config = dict(
    num_hidden_layers=9,
    hidden_size=512,
    num_attention_heads=8,
    num_key_value_heads=8,
    head_dim=64,
    intermediate_size=2048,
    vocab_size=32000,
    hidden_act='relu',
    norm='layernorm',
    norm_place='pre',
    norm_eps=1e-05,
    positions='learned',
    qk_norm=False,
    attn_scale=0.125,
    bias='all',
    tie_word_embeddings=True,
    parallel_block=False,
    init='normal',
    init_std_qkv=0.0185,
    init_std_o=0.00435,
    init_std_up=0.0185,
    init_std_down=0.00435,
    optimizer='muon_variant',
    learning_rate=0.0115,
    beta1=0.95,
    weight_decay=0.023,
    lr_head=0.00744,
    max_grad_norm=1.0,
    warmup_steps=200,
    schedule='cos',
    final_lr_fraction=0.1,
    batch_tokens=[131072, 262144, 393216],
    max_seq_len=2048,
    doc_mask=True,
    z_loss=1e-05,
    train_tokens=1005000000,
    max_steps=4111,
    dataset='wikipedia_en',
)
MLP neurons of a small language model. Each row is named by its layer, matrix (down: output weights) and neuron, and shows model dimensions 202-297. Each number is 500 + 25 x the weight over its row's rms, rounded and kept within 0 to 999. Numbers have three digits each.
A block is one neuron, or neurons of one layer that tend to fire together. After each block is what it responds to, as a language model described it from the Wikipedia text at the highest values.

L6.down1944:484472436494504499484507511512498512481545521511478564501502486525483522507529495495488503492496469519517503463506518467506477476515480519506518475521495536490518492526524533478470480497523455485526522490489499497504501505541442480551522541468478521493493471502487483499516477516481503528
Pipe characters closing the last cell of a wiki table row, right after entries like Won, Nominated, 1.8 or 2:50:13.

L2.down51:506464518478492479452503493523512502490502536541514539467535492486464504525461541470546525563524500493452535537479462509495504498510506498446512524483494481542491490503471474521461495492478552467469481501512500520527545548459484478512506522500502489498502504476506512504466515498509483502
L2.down880:507526484506484513474485466491510496511483465501523528484479480514538489494545486505462490505492492461522411486499507470478524489486496460505475515515515539490509520480526460471483481451495509453481505487500491500479555523546497537526499477540471495519532554485515510523541470529515454511
L2.down1357:556510525512474516543469477510520516497498520502511529470514451485506480487511516463519488474448500479472505484464534517503490492484483504495477504533550517493472500508496525508539495441499516503480506465494511543442551513514500474490541478508492519545500482496513459462485503496535490539
L2.down1478:439487538487483446506506489479509491515515479459530490478540505478535511471483470490511487432487473495460487506514451501526538506491504520505507517496489537528473514455474465509538477500527531452482434473504482479496535493543525528489521502550533496510448510496500485489466495495529512568
The t ending negative contractions (couldn't, Don't, doesn't), plus short function words like and, in, to, as after commas, and table pipes.

L4.down257:501527464475492491435520489481538488510521546470504525466494503516497445479492448537529519510526507539481502499521503510498468456479478492463508475477473512490544516483528510497484455493486524516515490464489519455511504499535502537465513518479499543504546472519507478528510547501494490499
L4.down808:499490524518454497507515537485476497539467503464500486512492453452501492547498477542473515477451501491468521491489501468502498466485535499509459534542472476563551442457507482504538462513474523516496479467511499506510473497511538449472499539499504475477537491501510493524482514485504517468
L4.down1028:458512464516515457492506507485544504455469510527494521517494490451533471534536522538520531514524476480456505474537441514494493486496529441509529499478504501481499517478508531519479500495517516490519538528544539475495463499469495499483497520509497507515529505516560462562499509492480518478
L4.down1896:498468507468466493526468526482485481487555482497472474464510488533510480523536516507454501559519501516460497526522487515513561459476467453520493512499511507539466507515508514514515533500510510478549471475547483477525538530467462507521482501563494473508500456485515486495529510475476496516
Numerals and number words giving a count or amount in encyclopedic statistics, often after "of", "about", or a colon: "population of 400", "Crew: 22", "nine members".

L4.down77:494474515498479512519505548517541492503519486472508471492511483450515487468477473557500528482500496511499540494540464535514491557466472547499487476566558494516515518494506477490531529484501454518448491514478514460510479494547493506500467488503498513494496535492497483487527498481509462498
L4.down1674:502512479526460497533486454492493515513529510517498541486497487533461488512509479503512514493536494492463490508479515490496508498501480478506482472501498521470502489483484520475498487548519458499562514511515530591499526492467539513563517465512473472518492494503445510500470511456505487473
L4.down1852:506462494521498502526474561502528480476505501504539522485540500511494505510474483541505446515491480482502545523487476533520490468543472511477510535518493475475517470507520514462506464466569485513474486559489486533512472479505493459513446482511535516492511510447533520475511552467434520537
L4.down1991:483516494514509512497488549491508511489475479506481475511480525456505499478499497531469497515491517488538502538503478519507499540487497520512482509518541495495475483516520486523495446504525566494406510515507488468490501506487500488461473542538540495516533492484536475477511526515441522514
Comma, parenthesis, "and", "of", pipe, or dash right after a person's full name in lists, tables and bios, e.g. "Standish and", "Foxen (née".

L2.down959:491568547470528536481480495535517545523554482529480504507502478512509456506527499520479539514517498480480509502521463467503517526495506503501486457472504533485510593482491523537484477473468480508516467501478494474464455481534511534475453490505502512504504499524453501490503477492504513476
L2.down1420:468514530521500490500502491504508480479474506505492507544457506493469491458504526562480509502529490536517491564511495503528524513473565504522472526508488489486506514466524524485553492491522474517463510463511506495515525468498477480515523504466476524504482517484522435495513477459536492520
L2.down1883:526510526496496523481470512496491490474536515482524494480473469500479516509475531488481481495504508526513505481473463449470469493521475508529474469511509483515496541486494514525476524562494522509499485465522516501532504509491483502465510499536508477520481476566493511486450459557533502498
L2.down2006:490506564475547523496503491500496485507538507521510519519459504495461479473521480490486488466548482554528489475501502486494483510510488476514509455531457539486485524496483513495527484518506511515493479498494524476494530463487474500469509500530539505513466518499500515469495453491503533456
Pipe separators in markdown-style Wikipedia tables, mostly after numeric cells near a row's end, e.g. league standings, climate and career stats.

L2.down52:479427534488508463469462503516525534444511494491464484524507506497523468532519481510510496513464449485501563485542511533518488472501527523513514534471496491500481509509536541489525467492524500494505501494491477474480488469548474478500499519531474492478513529467494490555528483478497549474
L2.down1375:463500532499508449491495496489514472473479530509513460492497505484498499547468448525521488515512497575507500504490504520492469538491494519488458508551475526509481488478517494475493473498512531525494501498489545538504472493491498464505473505512516520489494532509531493491513486472464509484
L2.down1961:438510500472496484514529524519516510487506470512528493476519490487562491531488469462507474521499497558488525494552481509487492523477540539485497495541493519490495506469499505506531524516525502502473478494473470530529480520501516471463519453499511495504462549472522502479505474446466503475
L2.down2021:509478503547524478460484536464478524525509498524542524487499561452476473463479482493543528500493536490475511513532502501507496496524452513482548540433493479494502525469496492441509546515539502478495438509503495528507537490514460511439516513530501467542549471510480497511475470485500494502
Token right after a full personal or team name ends, usually a table pipe or comma, e.g. Samuel Freeman Miller |, Ralph Rainger, or Anthony Edwards (12).

L4.down182:518516473494502440505492494513551498510491500470526502503507470544517487479495469544531479506542474474558513480490497489486490521461519500491561532515509523504510479507516514481499558497493470485467530535480516492493541500532543481471487495479499519560497460468522497486529495496516451515
L4.down266:507402512508514500460569536541481506515511490478530517510480471521507530519530442488464508513540500511489522468500503509502480472473503515534519512522490494506530510468528514491492491520508456481501501513479535507512496515523540486515494496502497500433499458495489535510460477517513500449
L4.down850:522471512541540533499503480498544483518485494534496510517493487484513523469521493554537518525484485516515511524492513518476451463531532526506488504560483513497443515481530494525475476530529442492480496525510480505496518493510524484441542475467494489507514471478498536518440515504499514508
L4.down1501:452474483479503536480481509503530484522532502520507513518501480511518538462523468499454515505447512477525507507417489495500509501495474527490556506509529503495522513483488507512456536506493479525535459460495507502486570531507469506490522480501489491510499495482458507489472518480510560501
Pipe separators, semicolons and line breaks after numeric cells in markdown-style stats tables (sports records, league standings, election results), e.g. | 4 | 4 |.

L6.down554:490511491474485510501515517505524502513524451498526447502542540495461508496475482504534480443490473518461498467486524475516492488474461487460515518511549493522501519522481480517480543491505488495514495508545456486535529500491489452458507474501495529517490497485522514507518540508506493482
Fires on the token right after a proper name, mostly a person's, in lists, tables and match reports: commas, pipes, "and", minute numbers (Seedorf 3').

L6.down9:479477493515491514536502523454522510535436499491488517487465506485518489501471538496490521501501541470504499472509477496519484506457468479512501494470497483506505546539485535489487465498498465521546470515499482528542517492521485489476485521502516462508484499510556450464501551547496486503
Final cell delimiters and closing tokens at the end of table rows or infobox lines, such as a closing pipe, ) or trailing dash.

L6.down1708:463507490472466567521555518507497531488528495502467499475519497553542493482498486527534469456478494541462508496538495530519530512464496524463548492549477493524536489500505488494502472495541513518492507520485478484500521502542548533477482508520490500510484479475488469504583557504485529498
Number tokens in running text and tables, often a measurement or count before a unit or in a table cell, such as 1.1 m, 100 mph, 9.6 km.

L4.down11:501488472489504466478476497475460452463497509502514493495534484428466534484513496474510544519520483540495446538498481479521456511512527504499481469462515495501515486456471495495538501511508523561525501496571532564485484503548520497507492528472536500516472491537517492504499508531514470467
L4.down674:527507506490476453513514547498533507505491481483464549491507487492519533450485512487500497488493512504510510539556514494529501494470540444479460482512442514529467514457509551543529524542485455533518555505500525483509459435511481496468528482499525513454509494533528483522519520467522457522
L4.down695:512449487553500504495495505506497511505512492486510503507514489463511471490506509512527462513538506492534476487494456460510449501504457476520488492530494492489544491552506492487492453504550489501448482505526471516494483495511463485501501486483480483490471475517494519497522516482515507464
L4.down1755:520504562519493475486485477498496487524506505478523486464483505512506541518537512501488521485505464493495467472470511490531493495547499483476453533513466516501483517473490522549483497529529485504524444522517500572496483482517512519497530480528457473502471487477514531466485483524519504506
Hyphens, slashes and dashes (sometimes "and"/"or") linking two words or numbers into a compound, as in Syrian-Lebanese, Los Angeles-based, 1999-2000.

L4.down275:498533493499498456500508464481494498510506503454516547512505482475513494477532510535544527519520473499503462527467467492490484502503478468514480484460509474533498473497496527523533493479473519498469509489556496537514447517511429518512540479506513519490505476502476477503487494509508508454
L4.down517:488532461490521502505536506503486523501521490492524533470522480471478527487495505501518504526513505471443523543532505459494517497517486513532507462496488513493516475504501522472511523504496508525521487517516511495505500528508511539463520488515512544506509504515497444508438454542455509501
L4.down901:507504437539475491488486483505455516483446475478482490487486539510471515503524497506490496477506477443527533489513505476491482519520493498532506517490483535535508475525449488498503479510485493495513470509507496457516501492524540491467547517523519505504507523515523540447499461530540498488
L4.down1298:504505466510474458523540532524504525493544501448474541472498456517519525475534539535505518459487514502468498537491527537445464526534474480489521519510494517492482516459537505476533486496482451503496499521527569509462481475501539488477457498470454484481510517484508527504505511513467505515
Hyphens and other joining punctuation inside a compound or prefixed word, such as so-called, re-released, post-graduate, sudden-death, on/off, and commas right after a word.

L6.down1320:583484525493526527480486475524536521521476477479527490460478493486495495489514513487509509487519455524516519501507485488468474501498459473492458503520497461523500456505480523484505516491471487515502464499496517521502509518484513473475481518520477463474494532526505486494507515515496499526
Hyphens joining a word to a following element, as in team-mate, co-founded, helicopter-borne; also an opening parenthesis, quote or slash after a name or noun.

L2.down531:522557487472529481439496487565497492484500527494525509502481476479486482491480527503441504519438527499494492515496480522473468492440491461542452518511483497486509502517482488493531529522514501502553474512457490481476496496454499486483570514496494507549517483506499507498477514535489484472
L2.down649:527511489490496482514507503495449487501543519495454438476507505484518502532469495505504529520524505463506534493509491485482492538464498503483487543517498488479539509520447477539482504518495489475523490507528479491527511476499489475519461514498495473498524500504460513525556486514523496447
L2.down1120:509503461515530465456527490511468497522496491486492514516503517541526572496545507495480499534493568502472437460539452531452500513472469486521482502530509493481483510472468485521516498566534470494486527518518490485510454491524443483516516498444470499498509513511531505464542531518515480460
L2.down1388:498514474510511497471509481511452498487468487474544521500523524503518496481476521530463536507456511502526442473504468483488488525472502513532429516520472466460500540553493408491500470523502511463473504526482547503505523539518484499499528476502528449540493533471511452497525515541476524539
The hyphen inside hyphenated compound words, strongest after prefixes like re- and self-, as in re-elected, self-assembly, semi-finals, Gram-positive.

L2.down707:490528481439493494514524495495541498464540469506512513490540499482485478494457445555479510474523483513486486542535493536532530542465524503467459485510519513494483526473530491518534478438526492471525490468490488515507484480488500533484489507511547492479499482467504524466510493486528517537
L2.down908:488505481518499480520482488499511489500481506485521506511501496517525478497478463525461505530504466486474490487522551511487519531504486506492474512540502513499555533483486498476529489494509467495506453522544484536521509534488516459500477522532500482484511503498513496419519522499499448518
L2.down1328:486507488510465536468496507502506497496485478526465525515505479519501470447531505554465490471484514482487456474523525495525501532504492546493496516535488501499537517512492503541530516537539479496502542521553464451502503525529476508508502525504501512518491532531495467445498497513492532500
L2.down1641:486522513480463481519493512477484497453479488522570488507488477523469514507488511494469509518485518485520454487533468513481512494523496530517492510490498540478553541498503497490505479488524511503526490494536520548523530541533476518449489532521513482528542527507482528466547502497499480477
Number tokens giving a count or amount, often after approximately, more than, about or of, e.g. over 600, about 500 years, 4,000 titles.